config.toml
num_key_value_heads = 2
head_dim = 32
rope_theta = 10000.0
init = "uniform"
decay_fraction = 0.625
decay_shape = "linear"
final_lr_fraction = 0.0
MLP neurons of a small language model. Each row is named by its layer, matrix (gate and up: input weights; down: output weights) and neuron, and shows model dimensions 0-191. Each number is 128 + 24 x the weight over its row's rms, rounded and kept within 0 to 255. Numbers have three digits each. A neuron's up and down rows have the sign that makes its largest values positive.
After each neuron's rows, "fires after" lists the tokens most often just before its 100 highest values on Wikipedia text that the model never trained on; "fires on" lists the tokens most often at its 100 highest values on Wikipedia text that the model never trained on.

L4.gate431:111116161177120166144168147166151106114129180132133160106147107152094124141122157121111119167118133135139114127107113149110113126104136108162132072125118107078095107153093148183102144114141117126148104124118136124106120123142064135164103157119146143123110158162123117118144105121139134106129122109135095123090135134169127119123127163142118111124138164143169130126178115133124092130138133106125112085140101083133147129100161160138128135097082119147137117117120105155115096158142090159136107141182116138124131127135127119106160091172144178109214160142094108137134112148116166097
L4.up431:115133132148134121112130105129086129103131122174142142166124135127100127166137136108148114161092153114147118114100100156120082103119119148131089145077106117133130127150099132173119130140128067145101145147118100104136129160159129162169092150124094139103173156150140086154143129106191169145131102111129104122079112103118136132143113138107078168095108111136095100175126133078104149122170155163109108115110138103136098109145129130096147080131102143126135127112104116134143094129107148190113080158147125146137155132135127124090155124139151170116146109152129167143147130109120124155
L4.down431:117108130161127183144153135118140125101123132138156146093127119131126138150141129118081129154120130152142147144123109112137135148143129140146148100119187100108133137117130130164181135128131101135154178164124125155126108114147100123121145149106111134108124117135134119130107079108114110143102166139124156116125174132110137127135182121208128100134095127138131124121137132092153089048136128097126100132137121126109140123140175080113130119108125122125110155138145177130125165153143071132092072102127137157106134089132153129130032095164119142117147142133142125116129080106131127094
fires after: " |", " ", " of", " anti", ":", " Density"
fires on: " ", ":", " of", "-", "2", "d"

L4.gate569:127098120149121168134133145143112103175142134155099144138170150118136161152131114104165133137172155141154118152135156061156104156108167131123118143134102106112150132110138131147123115108151143143108125133092138110117130115122132132156104108105160144096142144161100158134191098143118133149098128141138152090156085146085141146150126164097109136149119128160150110109120111116117072159131129111121091148151094121117099136159134121138098112109122123132155075130091134154151097085097083143144074182097112106130113118130138135100163108107101149110110066138121136081117115164111118158
L4.up569:127130148128127092088135134150125115160158120076130133099150128131143124140197104143107112096136121126159153116124188128084105117090143116081127170091093110139104129156137166122142113154137181134142089100145133132114163161164150123139129132142138140115122179096158139156130097161128157147140120112145184146106111145115141144146102122116127121151134137160116148111108137141136106110070129101139136183113091114121130154124145150152135073091122155144145119125168134140133113060105112130089092162073087108130125113161100103123133150135124117166123119119120097129112115142135104117
L4.down569:126089144061105137125134146155130127124097133075110135116103131122154112105132127139106151111125140116101128140074134129134119106156100110134050129134164124113113114168102142161169133133147160154155145095110100136110134114091106133105130159109154126154123125110151163097171137092154131127161123143127126160102139102132115132118144121161095149106127150112117108153147087110089090148142138167084152117168122182157143103151109167134135139128167123122114149141126093133101158160132131184111150141126157076142105107086095119149086144151104118134108117175143113140112137124099166145
fires after: "2", "1", "3", "7", "4", "6"
fires on: "1", "0", "3", "r", "U"

L4.gate345:101100162147123097090122152159138069142111120161115178135162134183125110142107112103116118115084157120089090147118134137130120116141178167164154125122089096123142158133093157128132101136127140129107125125143166115126117161104076144081127118092111126095136134138160172114141149114158163131119112119130152095114143123147137112117158138136145112152101128133128099127147101114111092179140105094133152134147108096139108181138141120136141089125154140114096126114128126120142159135092137150147118102159105175145123132137111086127179087093116123120173079106100132125169153140132176128
L4.up345:089139161132112183126142153137149121121146176116109158127104126111168091137123163128134157122148142142099143131143134107118112162111149103138058138127155112124132113177153129117131148123098098114127138115160109148089097162105117116094101111103148149136103117147158176142120101096143140091126141134120121155109127129157153156095152130161151079137121122140094080096141161120129101125135119098162096112140127146083120126113156112130145114075151148127113134156116176117175148106153127135136107138159085149079120165110177107104138132156127125137122130073122100117176160143079124125
L4.down345:138107128163141120129135147141132122167135117155085105144129114147119165156108157112102147117132102114105119101083148167145131102126129131142145136115115129132137118159172120132082147131127143088121118141099163117171145117141158144154151119132113161132134148131098091146151152135102130167118104090123112099147096122109090124140173135086129118198132109121164132132093088175162127111099088154151152098156109134202125131150116122094100114095090116119140142118123085127152123133156140140095141159136157121131120093173119136112154161138088126109129177124070118146103114124137103067
fires after: "\n", ".", " |", " Country", "-"
fires on: "=", ":", "n"

L4.gate503:118088119150129140178117175132141164169111124113108136116130122132092114166133141147119104100077128179088140122122176124120107144129144109099132101146105162118103140120114132134131100134108105118154150190163145112118123124129120111175129135088160118122127146121148148158129120118077146152155129094140133126165129143114131115157101107170112121111142134167090140130084086123146142113099104073101129116118134152106164181131127208143096123137118131165107136102126127148128093149143168126120129118146132141136166092159078091146124167129157101124126132093153081124129137129109098121
L4.up503:104125142138131127082120126107152136119105097122145139142123145166121148159119116124119097145127112172134124159110153116146120148138101091146126120134136103145148117117119133145103149109142109131133142145181100106159074149156119141144132152146118142129095109099156169107184108145097117143140137111112126124110134133095102118121165095163112106082135140162084189144069111149143173111124070173129119072132122147119117123121124195137102098142165124155103129131117106129171141106138123120092138104169119163104159115126112102149154164160160137144089135108154109093097093119141089129
L4.down503:132154157145131112134139100164095149148145139092155136123182099117127113097119139157126145117187127098133103125137085111127128113110113167125156146119149085113147155125150145098167086113111154163106113124104134103143130157097162086138104133144132112133142127142148110166105149120116121072119111115128144117164127153167114115110149082102129163150141113082163124146168162113135103115135118146083094183149103113130131089107131100187087140132093131138153141122122154126147127129132152141109126157102122110153121158098180169100095082107070117105152143148127140147109105130127129105
fires after: " ", "1", "|", "0"
fires on: "1", "2", " ", "9", " of"

L4.gate574:158091110155165126164127131082138143140140145147100114095125160138154160118118125145106111118191111095156104140138120132153110136162068119096177128128113134185119092118103105132137128135147155123125124153121137104130138104124127152112125115134178106109079125132144161137149119118131098139111137123101114147145137135104117125126142082125148109138162184093113169119115073113102116122178158136141110104154065135138143129087111144110095143110150120150104141110137095113131142093124153135117092150122121199133120114167099126087126144115140131110100154146113094100194111108133149153
L4.up574:183122134153135143151126115058123098151141095144151110127124151167106129138151133126107119111116133134136118152130111155105114070129121107117147126090155112153133139086087138121083116139134153125131143142104129132150124108129128123175189165141144100105092145093141093083154171149119137090163135116090129124128095155116119123096115112094131107162104159167140129128128100096112153104133115131104110139151103181090137138128128139121125151097174140161042154076142122135145128093127108140092127146116101130123104142178148096134113168129095149153133139120151120111152126111152121112
L4.down574:125119122088121165144148117122101120145108109119118100140096092140089104140145135144121122133142146205121135148123121129127146086099163106161116147121132136102131164080106141123182113154134114124147161119137099165120101117138100144104096131130104187137155095119135126117143162131099131103147134145169136114120117089146155122144158084123125141085146091181144130130109156109129139109109033115108132138145113121140133131164150116118153100108107142087099123163126124129119116150127106082105160130142114102131139137139074124139167101140096169148119115158135152152114140167087173146
fires after: "\n", "0", "1", "2", "3", "5"
fires on: "\n", ":", "0", "1", "7", "6"

L4.gate117:116115113112144112146121161161141136183122117114126123150151187135159139112092129148166139119120133109121088135096119117106088134133135156112133118138137170138125133162164101112139099126080122188115149089097143113098124124154130120141124127145116105100096117150154155090114173183134121125094168115154112130105145137135142163099125136127120178099169154138127143091126143111163064117116132099104114129177137102108123167120097090121124155094135109122153103125124140148142134110127119100106144124171166138069173140104139157119126116099150129100134141187099117145152113135092146099
L4.up117:127131150112108115096136139125153103125134116158072135143124105131221154132101168134164123158136134165145128122149103113133131133129096127131143140112145154188106134123112155126117160136123094102123107136109110136118072086112104168088151172086125119087100132102127124143147152099116121152133095148134090149153181124118141177144127127104128107138120119097110131117163104086066135132119143147149102108136133125150148106082106127113114170141162126138124116161081130129155142138147105159149095106113166155156090109133108155092143153088144170126145125098115119146129090140135136135
L4.down117:122119125138137136145153109107149098141120073092110135120120147132129100119097120154152110128129099135148154132157098123142131132131123151117133144118117094096164144140101119100157156103133122098169161109091140124101146119122185110142167121140151144121098137097130136128149099154150162146109091132151084116123169150134123132111179148104121122150116145139136125118149145146165095153092146146148119149117134083116071173105139120101096072125165110156136139077138143129117140088094145139110122111130120143127158146109133124114169163091142116136067114144142123128134127115108098236
fires after: "\n", "-", "/", ";"
fires on: "-", "\n", "s"

L4.gate200:094133133143151090171101142114112118102118113160093169106148160147110141179144126130116048151112157131096120143133111130113138145145135120164128104124153134134123082147131171145089128184147129114040137133113140092080136122137140118115135128136161112132138169115137119156145119114174141188118149131129091107126115112087099135125130117111142124068110116156118143076163150132124134120144141147121125094137165139083125181161142106141112115095152109138143148142142113134104118148095091116143130145163149121098157100118083125146166121129117124155142125104102133127138148161142138112
L4.up200:139112099129180126106138136148128128108079091156113140112091139148091133121122127195138121193114126096142116152136128165136136146146140152164138130154185109138125122149167166095116146119146108107105100153141131115123085132094100080085139162101126102092102121118135145098116158126135152107164107114141108128120110120148124123122144130121152103143110118173114140088136152182154121154168078149104180125154105160157112147137150085145097136123112134147127131152096114124156122132133119117114093141163116125087154119152142092074143117112126088164079120155117124110113138138148107117
L4.down200:150134104123129142106145107161149140119110143145128106118153130095127149131086136157128156142135102130184110115144130140166115136104143157117131165102176097149168128134123143134113104085143143111151111132135108156138087117072119089089138142150153113108145113134108136103093143141123127108132088122145130111141130126132123111120146135125130139158112133142137120123114110152111113148162118138141131157149129116168113084141133140176121128133128147127130132126121133121160162105131160164117126111123132163128115119144145121093136108118140136121064123147139123099093137140103106000
fires after: "\n"
fires on: "===", "=="

L4.gate353:113112177146115091137118133108150134140120155110083104125168129117163132124122126123155148099105123082134116142152137090109148165139122144166080123126121137137158146109119121133146159092121102103122122096113153144088146146150138079144080150117156105082145115124147175175124083095139133138160142166131160124101084137134119129093143163100123145101115162109129106109128112159121120139139182083133153088114115085103168113126108143135107126100131140164155167126102089082114141113110112100127125117132143085131145101136132167126174071121108161114141120138118123168158169146123137139
L4.up353:083153152123131107136104113115130131083132130133127126159127139148109130117132145104112170072114136124128106161116109144142154132122156166148086142155160083166129127147134183136137185105136144137111133143159104167105173139127091148149121127111142132107173127146149154136081095122127122134160156099082144127096095163105101111116107129113123114150120111145158069115133133131152170105124105105091165120130102138134136143131128126137113145074146142137093110142115133070120114134107140099153144124124126112086135110113153126176112073142141123121149134091155200108093139116178143130
L4.down353:130157119150147154142133080143086153103128097117139137139135087127116100113125113137082115131164121129129092117158156161129112103114138129101143152138129067131145159135151116135117110126097121132135172116142092143136121103127111125137122147116078138155151107091121133145144140171157166147090070118111067134089136113131119117135117129157197149138120113147166122128135122081144151123118125148126116160134112120133122136130135128139107135102151141108127110150177151151183069126066144062107153140103142119125154113111129079175137110173150113140117138102127151120130120118123162184
fires after: " |", " on", "On", ","
fires on: " such", " November", " October", " January", " February"

L4.gate106:141104136133078126159115140098101142142147171168134162097139138112123137134164062105147163100120108131089129112088156134124126149110085111116136117133124089154116172116130123109134091100110125099102151115098186124123129140109088129147099136165101133154157170135126109170192111183124111135132109122147159089163149118098094150145111150120177103164125152148120121088123129131134155145107148151117102159131134109144131117145151150137133125122125082120148135122074128089082134120154158133154161112112146140098092120112126137169108142105131115103116115107145114140158110169119092114
L4.up106:158110188087113143126098147137149112129206153117075145121171099131097113139156104115146117138108115145145214099113152123111104122115105122097102117113111126153091127133092139158118123108111109122064102126103127154133100112110075112146081137108110145137129172149159113156176139121164118151142127138170121125135150158131105152136151142117114113123118165119124134115139123108116116120154130145103104143122184106135179153138121152119128140114105106093107151143074111151103079127108146146151118145110143142141110134118082155117168124114128149127152101138119129162151117144118093141
L4.down106:169118124132121124111128128143123137133161109170144126100126124108139157141171116111124130076076126115112117125125145096141165170122142128141123121160117151146169117104119155133122141108132143145122175111114125127121155126098151134141119156141138132135141134127149170137167112152116070126151132094154110119135169071093098177119106158087133083113120109126101135080128143103134166148109112169123157129125100110131114096114146159145137089108117106173145141103097130160161100131123156076151101125136147118110117100157112079209131147157128116112145129063104126112152122094141115091
fires after: " ", "\n", "1", "2"
fires on: "2", "1", "3", "0", "5"

L4.gate413:070121144104149100133135191111137150130160104140091115074165132125113108139137146143143088149142076167102133114126129144142155132139078083139169098123105126144107104118142148148111167138112134112124102128109105123092119097140128096143134135135108157116114143123138131136126145114126076165134128104141117126158118096102112100149087201110127118117115169127094141118149163120146170098164137146147128141137161122106139140130089130123147150146127096145157114112132133106162127105092160173152143125159136100108150117138163128154157145149182147084151068101156126139117113130107171117
L4.up413:144160115144140121121107111114111098141137118116167138152122091133107176122110093139094138093122194097151099122166128122107126155149145137139122143115093121117142122144161158108087137151106126124110138143150110103123102139113113099130121138143130142079068116136171121149141131150169098124106109125134107142146101178139124112110144096098133127109138120077130136156109114136134136125149117117106158081131139101087103174081135163137076091168120112137146149142172171114138124083104111100127143098110114115137155099130149137116175120131104140171169167158107137101131111114187087153
L4.down413:147174084095187168109122090142141132148127106102092137169111140093121099115102167127128143144129085136142157118098094143101089147181127143094145120136116139132127126144097114102131087112109131116136122125145126108077126105118105124114118124134129091125149145159142116122092139129136151107150121142101164123150060143124134136116161116111100150141119125136121126120129106131120136125147226189202115140180109127123100138146144123107110138163165127166139138151102137148143143105160152117096103152172123076103127112126136114126128165121124128104093131167127140138127149115112137127
fires after: "9", "1", ":", "On", " on", "2"
fires on: "8", "9", " November", " September", " August", " January"

L4.gate429:143114132147116110128121137089161119151114121151083087124122106154130117120166128144219119112187118118143126090155143135122113160106127104133136174101158112182135155153127152089158131164160147101066104134117138128137099132173151141108113136131142110098164130154148148148134135146125117130127116132147101114153145116144136114122120102138102136136149140120125152117128198110143097161121110153096102136122146125156142120105107163127136139106159140100135133118119113130114126155130110164099103125155131081128115101098109131109145124054135084083148170122096130184114138114169155102
L4.up429:122117137095081150136148117163127136141120140107114109164149113159120139175161138113115144129124147089144100168122109109075094173099101123117089086121109124114143158150116105126093142111120147138158170116173151083096130110128141177111154107119178134118117149103184110118134087124159118084103136129126166144143129116131153115121129140116133132127113105116097122127124141161092130145179163109136149148131123110125132122141069217107139171107134094133124113117136144140169146157109093100133168116126121125135139149171111130099113131152139160124120093145140115166143130106137131080
L4.down429:135131112119125126114112107110099122126148161162087104099154120159155153135077111142138135116170127134136115127134059135117138136061151121106163127092131136092143113126144130153113169119104160133139110118118116134126137120122094133091111109096176162094125127145141179166120155079127128159143106136123140153119138141099075152091128113146109106137125132168153130135167175123115142155083140121143140093116155098132086138143137152121099169117163152123101135138160099138072115137139119166165123161139097139142173120146092137131181127115105131142144120085096115109100156145172134121
fires after: "\n", " ", " |"
fires on: "==", "=", " –", "Source"

L4.gate436:095128133116135156114160131146219116122114115172149133122129101150076121149122151169165108148137123095078124141148143141142103166091125109180147139151131141175111134118142144149121116118120116094151161184128094157126105101141101138089107139134143122144162104115130135133124111165125157170069133107176134112170146077126168104149109120121134187131130149117122099150142123131111123111114106122104148122102108123139136143117145153129074123067151164160112121167108128165131135107149125109138127159153153104119128125162132125111134141091112084130146126116123131165148129115107121099
L4.up436:122089132132126117149143140108163068139105112160088105102133127161099126135160138184138142189114134112134139155146135107153136178110122143158126117130104131141110119132149152112110124109080160117145132146100124104110058107128133152098129147110146123117139171095135147132134124110123141105067108100096128086145137109119140065176085124119142165131156142120142114123144150064140129091113132097118106093116119131145156148122136162129102168105160180170148127153122124147112123162149108144164141144163147119126136167120128148109139106118155121116131072119124101143170088134118118118
L4.down436:136117113123127130107163084133161114140101131149113136137129115101105138142106126135136137132153152097102104127106136112126133120090130101126151124133145130169147108137161146123097142114140133130134134155146126129098110109126120116111107135129148118113125133103150160114119132147162186123112116115112115117135155118118149097136133129151154144255114136110105149130129145106133130127135000127118156129118141120211117156120130124191104157109146151118137135147122140144117120124158124132134095119146134131125151137125127117120041132134130104130133132153087118120127124109127124092
fires after: "\n"
fires on: "|", "-", "="

L4.gate425:101106127102161150139122110121148122118140175150099140121155179101143113160143127111118141157118118080125183083105127135141137095103074112104112167125140138117149127108111121183119137166155119133167061175076114137118093134172140127120139113110093135094126121110089135098175142109140132156117099137126136105161127127147093143103136145107097162151158142112131122154142116126104123089109106113104161168093155123137179113140136125093125128088142158150104145146133079138104135146158156125146125114140110116118142097143086131150135145129141145099158135125122135178113137119107185106
L4.up425:093147102143120122114126093167111108082083167091113142111122144121139143153166086173119135155164107157154158137124149138142096155125089163123122143134083134120117108133159116169118113138110152120121091137116135105164113115138162143118140127094131107125102145103072150127178146082100099113135119132118110148196099154064119130122090151170144130119134090117149125130112148117100125052102132117131149108131107163144156118169131134160106136127122167097125123115155078156100111110155155126113153141135119120124126126129102159138099143157122117111101075131124135153124119132164133136
L4.down425:119138174139115062146105090150148101128144138161103157110117095108174154121147109171127161112120095137141109127168148118111147105133139114138170119121163106115110086149129125151124092121124130125134128128129188151127119111167131141121151137133131154103127146129091106113104089115123137126156125120126149136154136111149159120146111106081098127216085096101128120156114130111153131098117043123146164127103145129170144137132115111146142080155136099092105135176130116130135118099155124142116169129177109113162102125136101137112110165113129123112107137112096136101126166141136177128
fires after: "\n", " "
fires on: "-", " |"

L4.gate392:132123163121138134115119136170120138111097105181134132103151143106128107197131120158116110162113157106093100107135139163149156153108134157133187121156114114078104092117162138119123091139124148136087139177142121091123148146168144117120149071148099117111153098100144145159138117113151125134118170149113134151124140102131054094116119139160154099097139103138107128082125130119111137117095145135109105132139117117117092145181151122122109172106127079123157131109140151124097127154125117159150158174131153168098137095111106102143141085126127144112133120130121123130148149163112150088
L4.up392:173109116131139107154122109123134122127081121184115157136106143118103102150067101143117086123158146070130147131125131132141128158123165122123134114129113125112151108133124120101153106119115089071098126142116118142140093146113174131133151135134128130110123134121126111144149101089153080138123087126079172133159087162089116121122167116145116137104137132128072149134132131138160166137110128145142142175099107155126127118131186144134102129125156166176131130121186111106100131113170143139094124134171103169105146093125117101142155105156151119147079091133085156152132139138139135112
L4.down392:112127134105127074143121097123151118122128150112136106132110138121101133151112128171157109166152132123104119100161142123163147120130100142139111154109152115127135131126118120116078136105112133119120130159120152160148131127119134134062115114095166116107149099106092137115119082147146124125132094107110094142174189129100108145133150101132107143144151176112156161111166120155098126134139150148140137113181138114168105132132128156170075098129129109134156115120116158138092151123147112162075105136137135118127161093152098121102121143166101118147116131188158127123098126144135124025
fires after: "1", "\n", "2"
fires on: "9", "==", "0", "==="

L4.gate449:110131086117098103136103128104088149159127096121166181106114155104086140150171114118116127112109174155112133091115114146117169143140125125116133104115091128156123144117107104120141125103107118153088102154146139140141096140142113146152147103150110147142146116131109167091146091145163126132200110130107148112149151156144137114095119155147197154123121149101072134151139137114107087141133163104100154091117142153127143138157152129148111121118144121095132118126107125084160103089101104108146160143106122161096137070157105108135127116117111113110183104154114108106108147080120114146
L4.up449:128158110076110099169130146102120125152139103123184136127159126100105187122137141059132136142120152120126140154120157128149095122123150102125122089116101123181121135156157132110130170109114099136121200111137134128118124095130128180110131107115122137130086154140127117124115109121093128151095111136112110101128157139128134152125141128108100154130144125116103116143129220170154111127139107113093148105096086122149095152147110124110100172130133151083161119154130145108140103132151123107123104129112154157094121117121127169125132128158167136162134121146114122131145048125126141171
L4.down449:113119117116151098144125120128101150145129114131144168144137119104164079169155145165166145141157121161114107117134136157110153127175101137154102157131124129150147073183127098124138136123086143142097116141122145099134079122135138119163140087126106100135143094146106138099168133134119085130148106133123143143134101119156138119138153143089129093099129116155141133141115086124100112116142119063111124138162151133160119151138159161189146105124153098122163137137099112110161113098136086106143124139124161062116119098120158081132111143130128142073107104114152092132145144101150182140
fires after: "2", "1", " En"
fires on: "0", " Act", "9", "8"

L4.gate386:134119101118110107098131165115140118124156082170112143129161163145138134146152158090117110158098152131120144100133131146141125136141109087095187104173114122108116104102149100132089110132127117117126111140132190081101119130094165128134118071129119143129151168112143142126157122128182136157135152111121140096112133124145128104130133160113088093060146127121127142151129123107124136129141139107138127128168132060090143159130141163110152162128098091133145159161134124129139077152109130102181142178141127130107164100128095121131144112113090146116129122101140138142190121113137101152
L4.up386:167112148104070099040111163152119151162124097121107116130141116136127127130143146098132138137097160100125115098097139182146118168121106111142173127133128112131127154087099143137129117094154102120104112119181172141133128102082159087128113117128076150149130149097122141072141119135151120096162145145170159114135135108181144128113130129110119108151131125129127124121120120141128127155140086081120140104136123086142127174086091140124159143134122107130144113153078136108151145105136106133128129208117118146148151123155155147167113108139117142123142118104154122140154127155116108111
L4.down386:160146133190125114069138154206089113145104136110125133122134103086111163109142141102125106111117140138117114131099157116135135145120105154136121155125105105112118159108109133109138127124079110100150106093136133155144134134090096081097141155136118126151136139106160081170096161150087122085190145113167132134118136106163154154147153127140142129120110125111116136149127179143116118147166104129115155133161120122116123150100098144161147124157111101138116117096120128094107154080122086132126086136095156091155064148137157113179145134153143127134151157129115127116131112134135100133
fires after: " ", "\n"
fires on: "1", "2"

L4.gate11:130121164106128132103149147135103100079162108133125159110148140150115101143102127134098063151093129167140111123125113144108163131115132145080159142123148110130093079140176174166159107129112074135093166136164125141131093144162125137131120097080115135142086109114123155116125135048153139118131139099131095135143131125114106127163139148106142117142107140147113169106115158166118153144157129143152115159120108097145165105124128142124143107146152118103138148126155102114105080162112116132103121160150114154083127145140130130139200107118160103099104141150122087112121090127124133121
L4.up11:138131108136157120145075171131115150111116109153171172117126104106132132094110182131143163141125125121158147116172076185115178124146098125088127182119123159132121136131139131129139106127096101131092089146116126135143121153130124150131134146088079175136150109150100129110105164137151133105134137111140108155112106166110105100109148114126130113142106134144142138147147154094134109131093125178113143170140166150063128128148136127124129080151117110167145140111095120097098124117106136118113154136100135122096143083156128170106143123162140087125143122122110130158062133095134094115
L4.down11:091099166119104124159139101095111161145139087111112156108116178136169111153163137121078163134108136141150135136108111154115110131132127173105102095151149144110108105110112124146141097110122172111119150153117112133143147146122109105153125122115113139138154127103151155110067142144126112104137105162126136117092095109145129120124161131151170056095131117105124152100146090154156161149145140142122110108133102158151095124153155172069120129116147126080134131185087133104120106110145083146127141127109117127137105113126105143131171138184171109118130114118129142151137174122112104173
fires after: " ", "1", "9", "."
fires on: "1", "9", "7", " of", "8", "5"

L4.gate551:062088143096095175103142120125140095146158159142121120098115128113131134169136118140130114143120126099136147128102142148150106136097069093146133177121139169125128167132114105126130138159110122137157146094100089148136059106140109168116103162111106160129126142138109130101150146136121177162105136117136122129150094110132142110132092143126116160182151142124130154143163119158124143104089128128146126170121165096163189115134135105116136115083147153157144108119180125156084127151143107151130098134097107124111116133150105120104159152111119141100143148119130152157143133126076153093
L4.up551:136108117113141103128058130142140112121087157091126174121098129106128121124143100181090109198109125106160152163143122130147188168122151124154126130150132136117113113112168122157114105118128158098097125147089129161126102135115113121069168114118151130152126182132108144126152118100118079104160112115122142108161094199130100128148119153132129104128135086090152139128131177115129118100101141126125160173132137148134125137156139119136110134112101146139153123110123135137104132074158165200116135137143120122106151097122106112107136129110135111119131111141116146151121126168094150121
L4.down551:139134160139139138134143118136137130134092104156106155118135092132127140118144111159144181140134138142146110154141132092133141115158152102155163078129137117116137102115113137157139114148121134108139131142120185100109137149156114125135143131118139152112118149128109119130115125128117160088118115112127134128131166136114116125126117153091119134240085105089123083135114130093124091106125036140172133106088150152184158134121108124144150118109119163099102133163138098156110083117149105135119116134128101126145091142128120144110088138133124141108124108113124096124143147157134125222
fires after: "\n", " "
fires on: "-", "|"

L4.gate133:120127142111114162121123182109127119080128119144118129131092168121104107102146128130092124172106108149148159112116113118146118126117097158084134131099105104158117134109099152168128114143095113107131136154171115128138072155100111119131103136134157160105136133121134139148170135120127099180101144123135145092149150088144118163145106124122121084135130150114084131122120111152105142131145143154115159113116157145108155161132143139145119117121157112120169197128135124142070093124080137118121138133144123169157127079132146104153171096103117146108145100166095140122168094127067071140
L4.up133:101106128131132140145120117078126130092122134146181087125115152107133103136098095163156165134173122114145134139137143151156117104085099088106166108113125123152186136181091152162122145125124127099090131157154096126121120155140101125136128146118129111145082094126151139135104119136143080143167108127130111080159131092078128143156135104113144107114130133072155129118129122150131146140108137121115134113140117108163146116173145120154093141114094177138171153136087099116080114150109113078138147131177161118128125128151154126077154129139147148134155100132105159107152117086134124127
L4.down133:109142139119102147139148107169108139099135175129111150121133100113160127095114103133128159099139128118147141145142146122139145138147118142154123144116133109159132122138146161197123140123125101107130127133142147153100128093148114081118111137137150135144113096125128156153136098141092102110126119106106158084177164107136132099159116117126152080129107109125147118139114107108148130138147156153088122115071154118131133095165109120104159166064172161114112110159063083129137124148087147096093129092192168118141094099137151122112063152143127136140155112130131111155112153137164150130
fires after: "1", " on", "2", "On", " born"
fires on: "9", "8", "0", " February", " January", " April"

L4.gate98:092130090085113138119164132149206113172139144148164102114151135158104153202130106145136138142143145094126140124143097122097152166113112100102088187123108158140106144182130114092096149130103088135132167150133106134127111107139144132086124179132104089122123151111157115110157132086135131138140144130151127126126147101136187164110149121122139136107156148116149124159103172140101095124127129088124128132161132113137123148130108124106182133122153119100133129145122163144148138114132108122152109100130193111115115151118111159078130139087099118105155128150132138122118089132123114122
L4.up98:126142136138115094153148167114127086138132164135103090091118120159125146149144152128132087132123170112091135135140106102127089123124171145094132136185122127178130149127101147109157138126112102162121156086115161092096082157142130163089148101099115105106125121117120147119160122146123114130161148109110142148121150139092143119172049123137157162131123140121117131128139141128095131160102132135110152114119086166143173138101151118159109132112112129145142113146164178073109095124079122127117135135169128136119140128122152153125127122085102150124159114152093158167138155167088144104
L4.down98:117154073173135145145130155131174121140090145142109131143124143125114137140065130120152127128131139121114096127131066137123101111080131102088121135126147104130139141157131109100117143126123121135174113118088127116108121143152124107129139098130153140108104118077127128113134137127170166166102115153125141105148149161152150123153147104105155167182154126133142129154159147149108067143121043116109125174119121100158129114083113131086119118175090112121150166126141127161122129092150133143153126166145115112143197127114108145117104117128121168133106115127083139121119111137109141173
fires after: "\n"
fires on: "\n", "-"

L4.gate205:133152145151099169124169117104157114148166157100136186154134104155110097118145135165120145137142126076143147108159104094117137144109128110099165139122142109143139124144150134088134146108141168163105178103127167123104084128125151122109125084105110120125086131110163092101134110127123109143106121164126141154140119136109099116099174095137136110145117134114122128111186138143081091108122165164182127106156097106099140117112152158118119171102165115118125151168160098126103109120124165111148132168122145161123139115185116142093125110159103154119122139080122131105138100124138101117
L4.up205:163104114133096117146083107147105112141118131095160128132121121118130105114136100115103101141122150096153135092105126125150136107099126091107134153140093105127165127180129115108152154110123145146121135087106175119120140111117112124122152066154114113099099114092127117115163121122108169149112126135112128125098140111121138131131161166119119109152153114126162136120157142123121134125092138122098140121132150134113133153134139198153096129096133131132108172123162118133110167148117138132151150135150144151094115098118076179166100098141151119165132220147145132098186156078078162134
L4.down205:094127126119107067144139118122147121103137139115168109138110113103143120144138100140094136135144099092124072135130112119141127115103085113113134116131116095107141140133135142120112099148115141097148125105172165138141149115119160141080104136147129109127135097135114123117135157089167183141147139145100161141100183151144100172138133165152131165130100108119152129138143138127075126132118116111106093073100182112153173123108113148121131120114078138133143111096123077141157150088210136156167126138122146134126088135176121139122097113169144141144146130124147138143132114141109174098
fires after: "0", "2", "1", "4", "7"
fires on: " |"